config.yaml
num_hidden_layers: 10
hidden_size: 384
num_attention_heads: 4
num_key_value_heads: 1
head_dim: 96
intermediate_size: 768
vocab_size: 8714
hidden_act: "swiglu"
norm: "rmsnorm"
norm_place: "pre"
norm_eps: 1e-05
positions: "learned+rope"
rope_theta: 14200.0
rope_fraction: 1.0
qk_norm: false
attn_scale: 0.102
bias: "qkv"
tie_word_embeddings: true
parallel_block: false
init: "uniform"
init_std_qkv: 0.0391
init_std_o: 0.0
init_std_up: 0.0391
init_std_down: 0.0
optimizer: "adamw"
learning_rate: 0.000823
beta1: 0.9
beta2: 0.95
weight_decay: 0.28
lr_head: 0.00547
warmup_steps: 513
schedule: "cos"
final_lr_fraction: 0.0
batch_tokens: [32768, 65536, 131072]
max_seq_len: 384
doc_mask: true
train_tokens: 314500000
max_steps: 5049
dataset: "wikipedia_en"
MLP neurons of a small language model. Each row is named by its layer, matrix (gate and up: input weights) and neuron, and shows model dimensions 192-319. Each number is 50 + 10 x the weight over its row's rms, rounded and kept within 0 to 99. A neuron's up and down rows have the sign that makes its largest values positive.
After each neuron's rows, "fires on" lists the tokens most often at its 100 highest values on Wikipedia text that the model never trained on.

L4.gate289:37 67 44 42 56 39 50 57 51 41 57 56 35 57 42 46 43 60 53 66 45 50 44 46 43 33 45 39 63 52 60 52 69 49 44 63 50 51 37 55 25 55 53 36 37 43 47 28 42 43 42 49 56 39 63 56 39 27 55 60 43 57 42 45 43 37 41 63 58 53 38 71 54 52 45 39 45 48 52 46 48 59 56 60 41 43 51 45 56 58 55 44 56 59 41 52 63 46 60 56 44 46 61 50 31 54 39 49 63 33 42 70 42 38 54 46 51 44 33 42 40 39 35 58 44 38 44 55
L4.up289:31 55 45 41 54 38 43 54 43 56 52 60 53 58 48 51 35 55 57 36 51 36 50 42 50 52 33 38 42 58 44 54 46 63 27 58 38 49 50 51 54 46 46 44 44 66 22 62 56 42 73 50 51 48 43 36 47 40 48 53 35 61 70 53 57 47 64 52 42 62 34 61 48 62 57 46 57 43 51 52 62 35 51 39 52 36 48 56 47 58 36 60 48 46 45 51 64 74 44 43 55 66 41 46 63 51 46 53 37 43 48 44 49 43 46 52 45 62 61 58 62 43 49 54 54 64 36 56
fires on: "–", "to ", "-", "and "

L2.gate243:54 51 43 46 41 40 54 52 48 43 34 52 50 39 38 42 41 50 45 61 56 62 41 48 47 61 49 43 65 36 56 52 59 30 48 52 51 47 56 34 36 54 48 55 49 58 64 60 52 61 50 30 61 38 33 57 40 37 59 71 57 40 52 38 45 58 61 36 28 54 55 43 61 31 56 68 52 32 50 36 52 64 60 36 64 46 34 56 39 52 48 39 33 63 54 61 51 58 42 28 62 49 38 39 47 57 28 57 31 56 49 56 56 55 55 62 44 49 45 61 44 68 50 54 58 44 47 55
L2.up243:61 45 57 44 49 52 51 46 53 38 65 69 37 57 55 53 64 50 57 58 51 31 67 29 59 41 53 65 55 46 27 53 46 58 49 62 28 45 41 45 60 52 44 62 56 55 49 41 57 70 40 48 63 45 36 49 60 53 66 38 43 53 38 31 49 58 47 57 57 50 55 51 48 41 48 61 49 45 38 36 39 44 53 52 33 45 56 59 36 39 42 50 58 63 53 67 49 43 53 49 35 55 58 66 68 55 54 60 40 42 40 34 44 39 25 38 31 42 52 31 52 55 33 61 58 50 62 63
fires on: "-"

L4.gate560:51 34 48 44 41 57 58 60 56 64 35 56 61 56 46 58 26 27 41 59 57 50 43 55 67 61 46 43 29 34 46 38 65 48 54 43 43 54 67 62 53 57 37 38 32 45 39 44 56 46 38 46 34 37 67 50 51 46 48 64 54 60 45 61 42 59 56 52 52 50 45 58 60 46 58 59 70 50 53 61 58 63 33 44 49 60 50 42 42 45 38 68 47 57 59 58 46 69 49 40 64 51 55 29 69 37 48 42 36 40 59 64 38 49 56 53 23 36 56 35 59 44 43 41 70 57 61 49
L4.up560:52 65 42 43 52 53 41 48 43 31 53 49 55 54 43 49 42 50 44 40 40 52 45 55 52 60 28 57 53 51 51 61 40 52 40 50 58 45 34 42 45 57 41 44 39 52 38 36 53 56 48 44 47 55 69 54 46 46 39 37 52 55 55 33 59 36 53 53 50 33 70 47 63 59 25 53 43 51 45 44 67 53 63 47 32 31 53 61 47 38 51 64 58 40 41 65 33 61 47 39 63 63 41 44 59 61 54 42 47 38 50 56 52 51 58 40 57 49 69 54 63 49 41 55 52 36 46 44
fires on: "k", "n", "el"

L6.gate676:38 63 60 58 55 42 59 32 45 52 59 67 45 59 44 61 59 63 38 64 65 38 47 50 58 52 31 53 45 76 58 52 51 51 61 41 53 64 58 46 64 58 51 43 54 37 43 53 56 50 59 48 55 49 56 51 49 41 58 60 43 55 60 58 36 55 51 59 47 28 38 53 47 47 40 55 59 59 59 52 52 56 61 36 64 43 64 54 30 51 54 52 67 46 61 54 54 55 48 57 59 48 62 58 44 64 44 42 48 59 39 58 53 52 51 46 42 46 46 46 39 48 61 67 40 36 58 32
L6.up676:39 41 46 57 63 46 46 58 37 53 58 58 53 52 60 56 81 45 36 49 64 28 44 58 47 55 39 35 50 69 54 64 56 56 48 54 57 60 66 45 42 48 54 63 55 52 51 51 39 50 64 61 23 54 57 46 62 50 59 62 55 48 51 51 31 36 69 68 64 34 44 56 67 42 49 49 59 67 51 40 41 55 60 53 66 48 62 60 55 50 60 40 53 59 58 46 61 61 40 45 36 52 47 41 46 40 41 56 71 62 60 47 55 52 48 49 69 68 31 58 67 54 48 38 58 48 45 43
fires on: "ic", "oc", "ec", "ul", "pec", "liber"

L2.gate519:36 40 55 34 46 58 27 49 64 60 48 50 41 69 39 56 40 62 48 54 61 65 29 52 42 60 35 47 53 39 58 50 51 31 22 50 63 47 41 42 38 42 60 47 37 53 65 39 39 61 52 34 46 35 56 55 63 59 58 49 28 42 44 67 40 54 49 45 54 47 56 51 55 50 57 61 61 50 77 51 68 57 42 42 55 58 43 28 53 55 39 58 48 57 51 42 27 54 48 51 39 43 54 37 53 41 57 62 71 66 53 67 26 37 50 52 44 46 58 60 38 52 63 45 51 50 60 53
L2.up519:53 51 53 52 75 36 45 49 53 46 55 64 39 28 46 45 49 28 33 46 43 59 60 56 56 44 50 59 64 54 57 59 48 51 42 53 63 57 61 68 50 50 43 51 34 49 49 54 40 65 69 54 49 45 35 50 57 40 58 44 55 66 38 54 59 63 35 46 67 27 44 53 46 55 35 60 58 31 59 40 59 57 48 42 60 37 50 56 49 34 43 66 42 63 47 68 59 53 56 33 52 46 48 42 54 45 48 49 58 55 53 54 38 41 64 59 41 60 43 46 43 47 43 48 60 47 38 68
fires on: "k", "n", "k ", "est", "tion ", "II "

L2.gate226:72 35 60 65 40 39 41 59 61 57 69 59 44 56 51 48 46 63 60 63 59 54 43 53 44 53 39 42 56 25 44 41 58 63 58 40 48 47 35 50 56 52 53 52 70 45 46 46 71 59 58 44 54 51 34 51 56 61 42 48 65 51 36 50 59 38 23 54 63 40 39 68 59 38 43 33 42 50 53 39 44 66 60 38 39 50 51 45 46 43 41 49 51 44 57 31 45 61 56 42 41 53 44 74 45 39 56 66 44 36 48 37 48 52 35 58 57 65 59 40 48 55 42 39 53 48 41 63
L2.up226:44 36 58 59 42 50 52 44 49 62 25 52 35 60 38 45 62 53 56 51 58 53 56 51 43 59 42 65 64 42 69 41 56 49 63 42 33 66 31 45 36 49 82 54 51 38 50 41 42 51 65 40 52 72 54 63 43 51 52 53 45 44 74 41 38 72 53 34 53 46 49 46 46 46 59 49 37 52 55 40 66 58 51 67 42 43 53 68 52 60 70 53 39 56 52 55 40 51 49 35 42 54 27 53 47 46 60 42 57 33 53 59 36 52 34 46 36 40 41 38 50 63 73 56 49 49 46 44
fires on: "en", "| ", "en ", "un", "er"

L2.gate107:57 53 43 57 54 42 35 55 31 60 48 45 54 44 49 43 59 63 34 51 41 64 37 45 59 39 58 51 49 45 56 56 60 52 60 31 52 60 32 70 51 61 47 42 68 55 41 30 53 42 48 40 40 40 62 49 63 50 65 60 49 55 53 42 34 47 37 48 52 58 38 32 63 47 55 46 53 56 48 57 48 68 55 49 31 49 35 50 64 44 71 52 50 49 51 47 45 27 34 53 51 48 54 58 37 49 37 62 56 42 55 52 54 39 38 53 39 46 41 40 50 36 54 66 42 47 52 31
L2.up107:58 45 48 66 44 55 59 62 37 49 51 53 63 58 43 34 61 58 46 69 52 66 75 44 57 54 48 73 55 35 64 40 56 53 37 50 58 60 43 56 40 54 67 55 45 43 77 65 50 35 60 52 72 47 56 47 33 56 57 57 54 23 45 50 49 45 66 59 56 45 59 45 56 28 62 45 44 47 52 63 45 62 34 63 49 51 40 53 43 52 59 46 49 58 48 50 59 32 83 54 53 43 38 57 54 52 40 60 68 46 57 53 49 51 46 59 47 44 59 51 41 44 57 45 51 47 46 48
fires on: "| ", "\n", "|"

L6.gate91:60 45 42 45 41 53 71 54 59 43 41 32 26 37 52 52 41 43 19 56 61 51 44 56 62 51 53 66 49 60 62 67 38 39 67 29 56 53 35 42 57 40 48 65 55 45 46 58 42 49 43 38 43 72 41 53 53 61 36 53 45 37 43 50 42 49 47 41 53 56 55 57 42 51 47 45 55 45 47 50 52 40 33 47 36 49 60 57 45 39 60 66 48 62 47 36 61 57 47 51 51 51 66 40 57 68 65 43 41 55 48 54 57 44 59 33 65 43 53 54 51 52 66 53 40 39 55 40
L6.up91:39 48 42 32 39 72 59 42 41 66 58 51 52 59 62 66 57 52 60 57 55 47 41 50 48 42 41 55 40 43 53 47 57 55 77 40 54 50 48 53 58 35 30 45 38 53 57 52 50 59 50 51 58 64 55 58 40 58 67 41 36 68 66 44 56 51 37 29 50 54 48 58 61 61 62 53 39 39 35 55 57 62 59 42 36 61 71 48 44 58 44 41 55 58 51 62 52 42 38 52 53 42 34 36 53 52 62 50 60 66 49 60 65 48 37 62 61 47 34 45 45 57 57 55 39 79 61 54
fires on: "| ", "; "

L2.gate679:51 32 55 52 42 53 49 35 68 46 56 53 34 29 30 50 42 73 71 54 50 58 65 34 42 39 62 51 40 57 53 62 51 60 41 57 55 65 60 55 54 49 33 40 56 62 54 70 39 50 32 58 51 39 44 59 41 56 65 40 65 39 50 50 47 51 41 47 60 32 64 47 59 51 53 58 40 59 57 57 38 49 60 42 50 48 53 37 48 51 48 51 48 45 33 64 55 48 61 55 40 37 45 45 30 44 38 53 51 56 40 40 46 52 48 28 53 70 53 55 58 53 51 38 34 52 62 44
L2.up679:53 63 59 41 71 38 42 46 48 39 60 38 55 50 44 59 53 65 41 42 52 46 42 53 44 52 46 34 50 49 43 54 55 35 40 39 73 59 40 68 46 46 51 54 49 59 45 53 45 39 48 44 65 27 52 39 44 67 64 66 46 61 29 47 56 38 58 73 46 47 60 56 56 54 49 43 39 57 45 40 57 54 45 35 37 41 49 45 48 39 58 42 49 33 62 58 72 56 48 66 50 55 44 53 44 20 29 51 29 48 59 51 50 62 52 49 39 41 58 62 55 65 57 56 43 57 56 40
fires on: ":", "===", "'", "/", "|"

L2.gate427:61 55 52 66 44 40 47 36 44 36 52 48 36 52 52 41 38 66 44 62 37 79 58 25 48 49 48 34 53 41 61 38 66 42 53 58 48 39 45 62 49 48 54 64 44 44 58 61 43 48 31 48 43 35 42 35 32 63 55 62 63 40 39 42 29 54 59 38 49 37 44 38 50 46 54 58 49 37 65 43 48 69 65 63 62 52 49 46 38 50 44 60 36 56 49 43 34 41 62 61 42 57 52 41 53 33 40 52 38 47 42 45 52 58 45 59 35 48 45 49 40 52 36 52 49 45 49 58
L2.up427:54 48 42 47 43 52 58 46 46 45 52 52 42 45 68 40 43 55 52 52 38 58 53 40 49 62 46 46 60 62 51 45 42 51 39 47 53 51 63 33 35 42 49 56 56 53 54 49 54 36 43 44 36 54 57 41 47 43 73 67 34 56 36 43 47 55 71 54 51 36 58 30 67 45 64 49 66 51 59 54 45 67 70 47 40 49 38 60 49 34 49 30 50 36 37 53 37 76 37 26 56 42 36 50 39 43 49 40 45 45 49 41 38 48 27 54 43 52 30 38 57 50 45 72 39 39 66 51
fires on: "-"

L6.gate540:48 34 62 47 40 36 43 31 40 53 59 54 51 60 55 55 51 66 52 53 41 52 57 42 48 54 41 58 42 52 41 56 68 40 54 58 67 54 56 57 41 47 57 64 44 46 37 58 47 75 72 44 65 56 55 45 47 48 76 37 37 44 48 54 59 55 58 42 42 36 48 57 58 50 51 48 60 40 70 58 71 35 51 60 60 37 60 53 56 45 57 45 53 66 48 45 60 62 61 45 44 40 46 46 44 28 45 43 67 25 54 45 50 59 48 44 54 43 45 45 46 58 65 52 40 40 40 48
L6.up540:66 49 36 38 80 52 48 64 67 56 53 62 62 41 40 43 46 63 62 38 39 57 44 41 71 51 31 58 61 49 47 40 56 52 40 58 59 62 55 45 44 54 48 52 52 42 58 51 54 63 70 35 42 51 51 59 57 51 39 49 43 57 52 35 56 62 58 48 35 49 49 68 69 48 37 47 36 64 45 46 42 49 54 50 47 51 36 59 35 32 49 46 65 55 45 51 52 59 40 62 59 51 44 37 60 47 46 60 40 37 57 44 51 59 44 52 50 37 56 47 50 47 40 36 37 40 60 43
fires on: "i", "al", "Rac"

L4.gate643:43 48 31 48 53 52 41 46 56 66 40 41 45 63 49 44 50 58 53 44 56 45 39 39 48 52 53 50 39 39 46 64 59 42 27 41 55 61 42 48 44 43 49 36 43 55 47 43 44 57 41 51 58 36 74 39 52 24 49 45 65 49 50 50 52 64 59 46 46 52 36 56 43 46 40 40 32 75 50 49 57 75 44 36 58 58 43 53 52 61 55 34 23 52 50 49 59 57 54 51 55 41 41 57 61 49 53 55 57 55 48 57 64 49 61 44 32 47 53 52 56 38 53 43 60 50 44 40
L4.up643:66 45 42 35 55 55 74 40 68 43 54 53 46 71 55 53 44 40 63 41 60 63 52 34 55 48 70 69 57 38 35 38 42 51 62 40 42 49 41 46 68 43 54 51 64 44 48 53 68 38 46 44 41 54 55 39 53 44 55 60 58 39 61 41 40 70 61 65 51 43 48 37 52 54 48 50 63 56 61 52 52 48 36 39 59 69 54 51 55 42 36 60 31 55 51 64 62 46 42 38 68 53 42 39 29 38 47 69 52 44 60 61 40 41 43 46 36 62 66 44 46 56 65 43 59 71 47 51
fires on: "r", "R", "["

L2.gate616:37 40 42 46 57 49 50 40 64 65 73 33 69 43 35 56 58 60 53 53 55 31 40 54 26 46 39 55 49 49 52 68 53 65 42 53 52 53 52 56 32 60 29 46 64 49 78 49 43 49 55 52 64 67 56 35 32 48 50 47 70 55 48 53 53 55 59 50 39 64 54 62 71 58 44 62 37 41 51 57 58 33 44 55 66 40 35 77 54 54 47 39 52 40 56 61 48 50 48 37 30 44 41 36 46 39 49 60 35 57 57 49 52 40 38 36 44 51 33 47 41 70 48 54 40 58 53 39
L2.up616:62 35 34 49 69 62 40 40 57 59 42 57 59 40 54 32 45 47 56 55 38 57 49 53 61 49 45 44 49 63 42 51 51 61 68 60 42 45 32 42 44 47 54 54 64 49 49 42 21 40 74 60 44 62 74 47 50 55 60 54 59 53 58 35 45 55 67 57 48 42 52 50 64 50 48 46 44 34 60 52 49 49 51 52 55 52 51 51 54 47 58 56 50 50 61 42 56 56 41 62 41 47 46 54 54 36 41 57 49 59 44 47 48 38 51 61 44 50 34 51 36 41 32 57 36 53 53 58
fires on: ": ", "of ", "er", "ing ", "ed ", "i"

L4.gate695:53 66 34 49 66 36 42 32 48 45 50 62 37 61 51 61 35 50 46 65 48 41 48 51 53 41 41 48 39 52 58 30 64 43 37 54 46 62 46 38 70 55 49 43 53 55 56 40 61 50 50 55 49 36 59 45 71 38 49 60 68 71 39 34 48 44 57 73 64 27 42 42 52 48 66 55 59 43 38 45 60 48 47 39 67 61 51 43 48 47 36 48 35 54 68 48 50 52 43 38 62 57 51 57 53 47 47 55 58 61 55 36 57 43 69 42 39 54 53 56 57 62 54 42 47 53 45 55
L4.up695:57 41 32 42 54 46 55 46 43 66 60 35 49 44 53 56 32 51 69 47 56 39 56 61 54 55 48 54 40 52 60 50 52 60 58 41 54 44 49 27 56 55 50 49 42 57 65 42 50 45 46 70 71 47 53 55 53 36 50 65 53 38 45 48 47 40 39 65 35 51 48 38 32 37 49 39 55 55 35 47 54 58 41 52 69 46 48 39 52 39 50 59 32 58 47 47 61 52 40 25 60 56 49 49 58 57 48 51 54 45 66 49 69 54 52 74 61 59 34 61 29 76 49 35 44 52 34 59
fires on: "W", "E", "E "

L6.gate562:36 50 55 37 64 60 51 51 54 49 46 52 55 51 49 52 42 61 52 63 53 40 44 49 60 45 34 41 46 40 57 59 59 50 59 54 55 38 47 51 69 37 49 58 49 57 68 31 51 60 50 28 35 32 39 60 34 61 61 44 43 65 49 61 57 32 59 42 63 51 57 52 38 42 43 39 47 53 58 44 41 43 60 48 47 48 47 56 46 52 42 31 58 30 63 25 59 65 66 43 51 64 41 75 57 38 50 39 41 37 54 50 61 50 56 55 45 60 55 52 46 59 40 52 52 41 36 63
L6.up562:50 49 40 47 67 55 27 58 59 53 69 35 54 46 54 55 42 42 47 43 47 53 61 58 50 26 40 67 34 48 55 45 60 59 67 57 54 58 52 45 66 51 63 64 68 43 58 49 32 46 67 46 63 46 59 62 50 63 54 48 48 43 48 43 61 35 57 60 40 59 60 54 64 51 48 57 56 46 48 63 56 50 58 57 53 69 54 53 58 53 67 28 48 56 53 33 32 50 62 43 62 29 34 42 31 52 46 48 56 60 36 48 41 62 34 54 60 49 55 48 54 55 50 59 29 56 58 41
fires on: "| ", "–", ", ", "."

L4.gate478:63 52 49 47 54 52 49 42 51 37 47 48 55 42 34 28 65 50 52 54 50 56 32 37 39 50 67 43 61 50 41 50 60 47 61 44 70 37 47 59 42 52 29 47 54 36 51 25 32 58 64 47 54 61 52 50 45 54 52 60 35 64 61 54 59 51 47 47 34 56 53 56 48 64 40 63 42 53 48 51 55 49 46 54 45 42 53 61 38 33 55 47 53 64 63 51 47 51 49 50 44 59 63 49 63 64 53 66 60 59 39 59 51 51 55 65 57 51 48 59 44 50 48 52 53 56 34 62
L4.up478:46 39 42 56 53 36 48 55 35 52 55 49 52 67 59 52 48 38 32 43 63 51 47 71 52 44 48 57 64 65 55 46 40 41 45 64 74 42 42 59 57 52 39 73 67 34 38 29 31 29 40 67 44 58 52 63 60 40 47 35 41 49 62 26 51 62 54 64 62 51 57 43 57 40 40 39 48 55 49 62 33 50 48 52 36 48 43 74 55 41 46 39 49 43 50 54 51 40 45 41 38 54 61 49 59 38 45 56 59 61 39 41 36 49 56 37 55 47 42 59 49 56 58 50 47 39 42 71
fires on: "Be", "pe", "King ", "Wall"

L4.gate504:35 47 43 61 33 50 38 54 35 46 60 65 42 55 55 51 55 62 39 58 48 55 33 36 58 60 47 31 45 48 35 54 57 39 58 42 51 41 46 45 57 63 29 46 41 47 46 36 56 32 42 47 30 60 58 37 39 43 48 64 74 47 50 51 42 68 61 57 47 50 39 62 56 43 46 58 56 53 47 54 49 45 48 41 54 65 45 65 57 70 40 47 56 62 59 37 40 47 38 40 57 51 43 43 41 43 39 62 56 55 64 52 42 46 67 44 27 54 45 40 51 61 50 63 54 69 50 43
L4.up504:44 52 36 48 61 49 27 43 48 63 50 44 38 44 53 49 55 51 45 70 55 42 46 41 67 65 53 65 50 57 48 45 54 64 53 47 49 42 44 55 48 54 49 57 52 56 44 49 40 45 37 60 59 52 62 48 41 49 54 30 38 33 52 51 53 49 54 30 42 38 64 37 32 44 62 43 68 45 44 67 33 31 51 57 49 62 64 56 33 53 66 52 60 44 46 47 41 41 41 50 50 40 59 29 48 50 60 39 57 39 54 41 61 74 41 52 48 59 50 50 47 49 58 39 59 54 44 50
fires on: "W", "w"

L6.gate93:50 50 50 47 57 40 56 37 57 56 48 54 63 46 54 47 55 40 42 59 58 47 47 48 43 67 35 51 50 53 47 59 57 44 38 34 42 43 45 55 54 38 67 61 58 56 50 50 35 56 60 60 42 33 64 52 47 64 31 52 46 47 69 44 32 46 56 42 50 50 58 58 45 51 46 65 79 49 71 56 55 45 64 45 54 65 62 47 41 60 46 63 40 46 52 44 71 49 46 44 38 49 34 41 59 57 69 66 69 51 51 56 49 66 58 53 68 52 52 63 41 50 25 44 54 63 54 37
L6.up93:52 45 36 43 71 60 49 58 65 57 50 66 56 54 45 51 54 49 39 39 64 66 43 48 39 34 50 41 50 64 59 44 58 64 40 64 50 61 63 49 67 41 43 35 40 53 72 36 49 53 44 41 60 36 44 41 50 39 44 58 49 38 41 56 52 55 65 48 64 41 30 39 51 37 43 63 40 70 46 48 34 53 59 31 46 26 30 73 49 55 55 63 64 46 27 58 66 52 76 59 54 59 41 52 55 57 34 54 40 49 45 54 52 47 52 50 65 63 62 43 52 53 53 47 52 33 57 35
fires on: "s", "tic", "fic", "ic", "d"

L2.gate429:57 57 35 38 44 66 46 62 29 23 52 50 28 36 48 42 45 62 53 71 44 54 48 49 65 44 43 44 38 57 41 44 78 61 61 46 55 42 51 62 72 57 39 44 37 54 46 44 38 29 60 48 42 38 57 38 58 54 59 49 64 46 57 61 47 57 49 57 42 46 49 51 41 74 39 58 44 55 38 68 48 53 49 47 62 38 54 48 40 48 41 49 51 57 59 47 53 53 32 60 49 49 64 48 36 37 36 56 47 48 54 55 57 46 56 51 39 46 57 36 55 45 58 64 53 66 39 53
L2.up429:48 51 36 49 64 56 49 44 56 48 63 30 50 47 36 54 37 34 59 47 40 43 54 56 45 51 61 57 48 50 55 54 42 59 29 54 69 54 44 50 49 46 49 49 53 56 66 56 60 51 58 51 49 55 45 65 50 44 49 56 52 47 51 35 76 54 38 77 58 41 65 37 57 28 46 53 67 65 54 40 65 64 58 62 47 29 29 49 69 34 58 37 59 52 49 62 55 60 40 41 49 46 48 44 41 36 52 53 45 48 45 38 67 51 39 49 56 64 61 42 63 50 65 41 46 54 62 60
fires on: "K", "J", "W"

L6.gate291:38 53 58 52 48 44 44 40 41 46 57 64 37 31 44 49 53 46 34 49 63 39 43 36 47 28 69 49 44 65 61 47 58 59 53 53 50 50 49 61 45 34 52 46 59 47 50 49 52 62 34 37 63 72 42 54 43 58 55 37 60 49 64 35 48 38 44 70 69 48 40 59 67 50 57 59 54 46 56 43 55 62 47 67 26 54 60 64 59 57 37 44 39 37 48 43 43 45 42 61 44 57 41 67 47 38 56 37 58 53 32 69 52 59 45 32 48 56 54 49 55 40 51 57 42 49 28 57
L6.up291:58 45 41 61 57 63 42 37 44 51 39 54 51 59 57 50 58 45 49 68 49 56 36 61 47 37 54 41 58 55 31 64 49 54 38 58 66 76 42 47 61 41 47 44 52 73 41 66 49 37 53 68 50 50 47 32 35 49 49 33 43 51 59 44 46 54 49 56 23 57 43 43 43 40 50 67 48 56 56 44 43 49 47 43 45 32 52 57 38 59 45 57 57 58 55 51 46 40 55 34 71 38 37 43 54 45 35 49 49 25 53 59 50 43 45 47 31 49 42 55 52 57 57 49 46 39 43 57
fires on: "of ", "and ", "is ", "–", "yl", "("

L6.gate628:36 59 35 61 59 48 35 57 54 46 50 44 47 56 55 67 54 52 64 55 68 48 45 47 68 60 62 38 63 54 57 45 50 49 48 51 53 29 42 37 55 68 58 34 28 55 45 48 53 68 37 60 39 44 46 57 62 38 70 36 58 57 53 42 59 39 46 46 56 52 59 49 35 54 44 46 53 39 54 60 52 44 58 48 39 43 43 63 46 40 36 35 56 44 36 36 58 50 59 69 43 48 38 64 49 47 80 67 46 48 55 34 46 48 39 64 48 45 62 45 59 52 36 29 57 28 68 46
L6.up628:47 38 38 70 56 51 38 48 37 46 62 52 24 46 46 49 58 54 45 38 55 49 67 58 37 51 61 46 58 50 65 30 42 48 56 40 68 49 63 38 30 56 48 41 54 41 62 69 36 67 56 52 39 43 52 41 48 66 64 55 52 42 64 69 45 57 40 58 57 51 52 38 56 75 50 50 55 48 48 55 52 39 68 55 39 61 38 67 68 61 41 58 52 60 44 49 36 53 41 38 40 47 39 51 39 38 50 34 55 66 55 35 35 50 48 33 44 63 74 45 59 62 32 41 53 62 50 50
fires on: ".", "In", "de"

L4.gate649:39 70 47 35 48 49 32 41 63 53 47 64 52 56 65 52 31 46 48 60 52 48 68 44 68 60 62 48 67 62 48 43 53 51 52 54 50 61 43 43 65 56 53 58 50 38 44 59 45 33 56 58 43 36 48 55 61 65 55 43 40 51 37 63 61 50 47 58 63 49 54 55 52 55 60 51 46 40 60 50 31 56 49 59 52 43 51 64 53 51 60 28 36 59 49 51 31 47 37 50 58 55 36 39 62 32 44 40 55 72 56 41 67 49 44 42 33 42 44 74 45 51 46 57 21 50 55 43
L4.up649:46 33 65 57 50 54 53 51 54 54 46 45 59 44 65 55 45 39 43 44 49 58 61 29 62 57 41 66 41 51 50 44 42 41 51 66 56 51 48 28 51 49 44 37 53 37 69 60 54 42 59 48 49 61 40 49 53 61 50 35 62 45 54 53 46 50 40 42 53 36 71 34 54 54 77 50 40 50 47 63 48 42 52 44 56 46 50 51 39 49 45 41 29 58 59 54 58 42 64 37 39 46 44 41 59 41 60 68 40 43 53 58 53 31 33 60 64 39 66 43 61 54 72 56 47 61 51 38
fires on: "\n", "| ", "201", "199", "- ", "200"

L6.gate495:58 49 56 46 48 53 50 53 49 62 50 50 37 52 45 37 65 73 44 43 55 60 41 58 47 56 53 53 44 30 45 48 52 33 67 58 49 42 60 57 47 51 53 46 46 38 36 59 57 46 63 38 49 41 60 38 61 53 50 63 39 49 61 38 63 41 48 41 45 68 28 56 66 58 48 61 60 43 61 48 37 52 59 51 41 40 44 49 66 49 63 38 58 52 46 36 54 52 67 66 54 27 54 50 49 41 46 45 57 51 47 40 54 43 52 56 23 43 62 39 47 66 57 36 57 59 46 40
L6.up495:59 38 54 51 50 44 55 44 28 65 49 55 30 38 60 32 63 51 43 40 47 42 60 56 48 59 40 51 70 34 43 64 31 58 72 39 52 38 59 47 41 48 42 53 43 45 37 52 66 46 60 64 47 43 63 52 38 48 52 62 39 49 63 47 50 53 49 52 55 38 48 63 56 66 41 62 66 50 53 37 49 62 49 36 51 35 32 62 56 47 60 43 37 65 46 38 46 29 67 59 56 40 45 56 57 43 61 29 39 57 43 49 59 53 62 57 37 49 52 46 46 51 45 52 39 54 59 40
fires on: "is", "li", "iz", "fi", "si", "et"

L6.gate166:56 51 49 36 61 60 53 41 66 72 50 30 32 35 59 59 32 44 30 29 43 53 43 58 42 50 56 58 40 42 74 50 66 41 55 41 62 49 67 71 29 47 61 54 52 68 38 60 54 63 60 53 51 53 49 34 50 59 34 39 62 50 42 49 59 41 52 43 40 61 36 43 58 64 58 46 57 70 45 65 53 60 51 50 46 71 46 59 54 64 44 65 59 52 50 57 51 62 53 53 50 36 47 45 55 62 48 65 56 47 44 64 47 45 44 47 50 49 66 53 33 50 48 46 54 71 54 65
L6.up166:66 37 59 43 54 44 77 47 35 45 46 59 41 53 31 50 33 34 53 57 49 60 59 62 55 61 48 33 51 41 42 45 29 40 74 64 43 43 54 52 44 59 27 43 67 66 62 47 62 59 46 40 46 55 45 70 58 65 44 52 45 42 39 43 38 52 71 42 44 47 31 49 51 54 38 55 54 50 68 66 64 32 51 58 47 51 60 42 48 47 47 60 48 33 33 54 43 58 25 44 42 48 55 40 47 42 50 68 49 42 38 60 51 53 57 25 35 46 49 47 55 60 54 45 25 62 23 62
fires on: "ar", "R", "th", "E"

L6.gate273:37 65 57 53 62 51 49 48 43 61 59 44 46 64 50 67 60 64 66 51 60 45 53 46 61 40 75 56 57 49 56 41 57 54 39 39 46 65 43 62 38 68 58 31 51 60 30 42 62 48 54 46 57 59 59 53 69 29 51 34 52 48 69 44 39 38 61 54 53 48 54 57 42 40 55 54 34 53 49 52 52 68 50 33 65 37 28 59 30 35 58 58 54 49 42 53 43 42 59 54 68 50 37 42 65 59 60 67 64 61 48 33 33 52 50 51 27 46 44 53 44 61 36 63 50 43 55 56
L6.up273:31 33 65 45 54 37 33 51 29 66 53 62 34 59 62 57 69 67 56 38 46 55 56 47 54 55 40 58 65 43 68 48 47 58 64 45 42 31 40 40 63 71 46 50 53 41 55 61 39 61 48 39 52 40 47 53 65 48 41 44 35 65 39 26 36 38 66 58 58 56 40 67 64 47 56 27 48 29 41 67 57 42 45 48 37 58 36 45 48 43 58 51 30 40 64 37 45 62 55 50 47 48 51 35 42 47 51 53 32 57 46 33 42 48 51 46 46 54 40 54 43 47 38 52 45 58 66 45
fires on: "."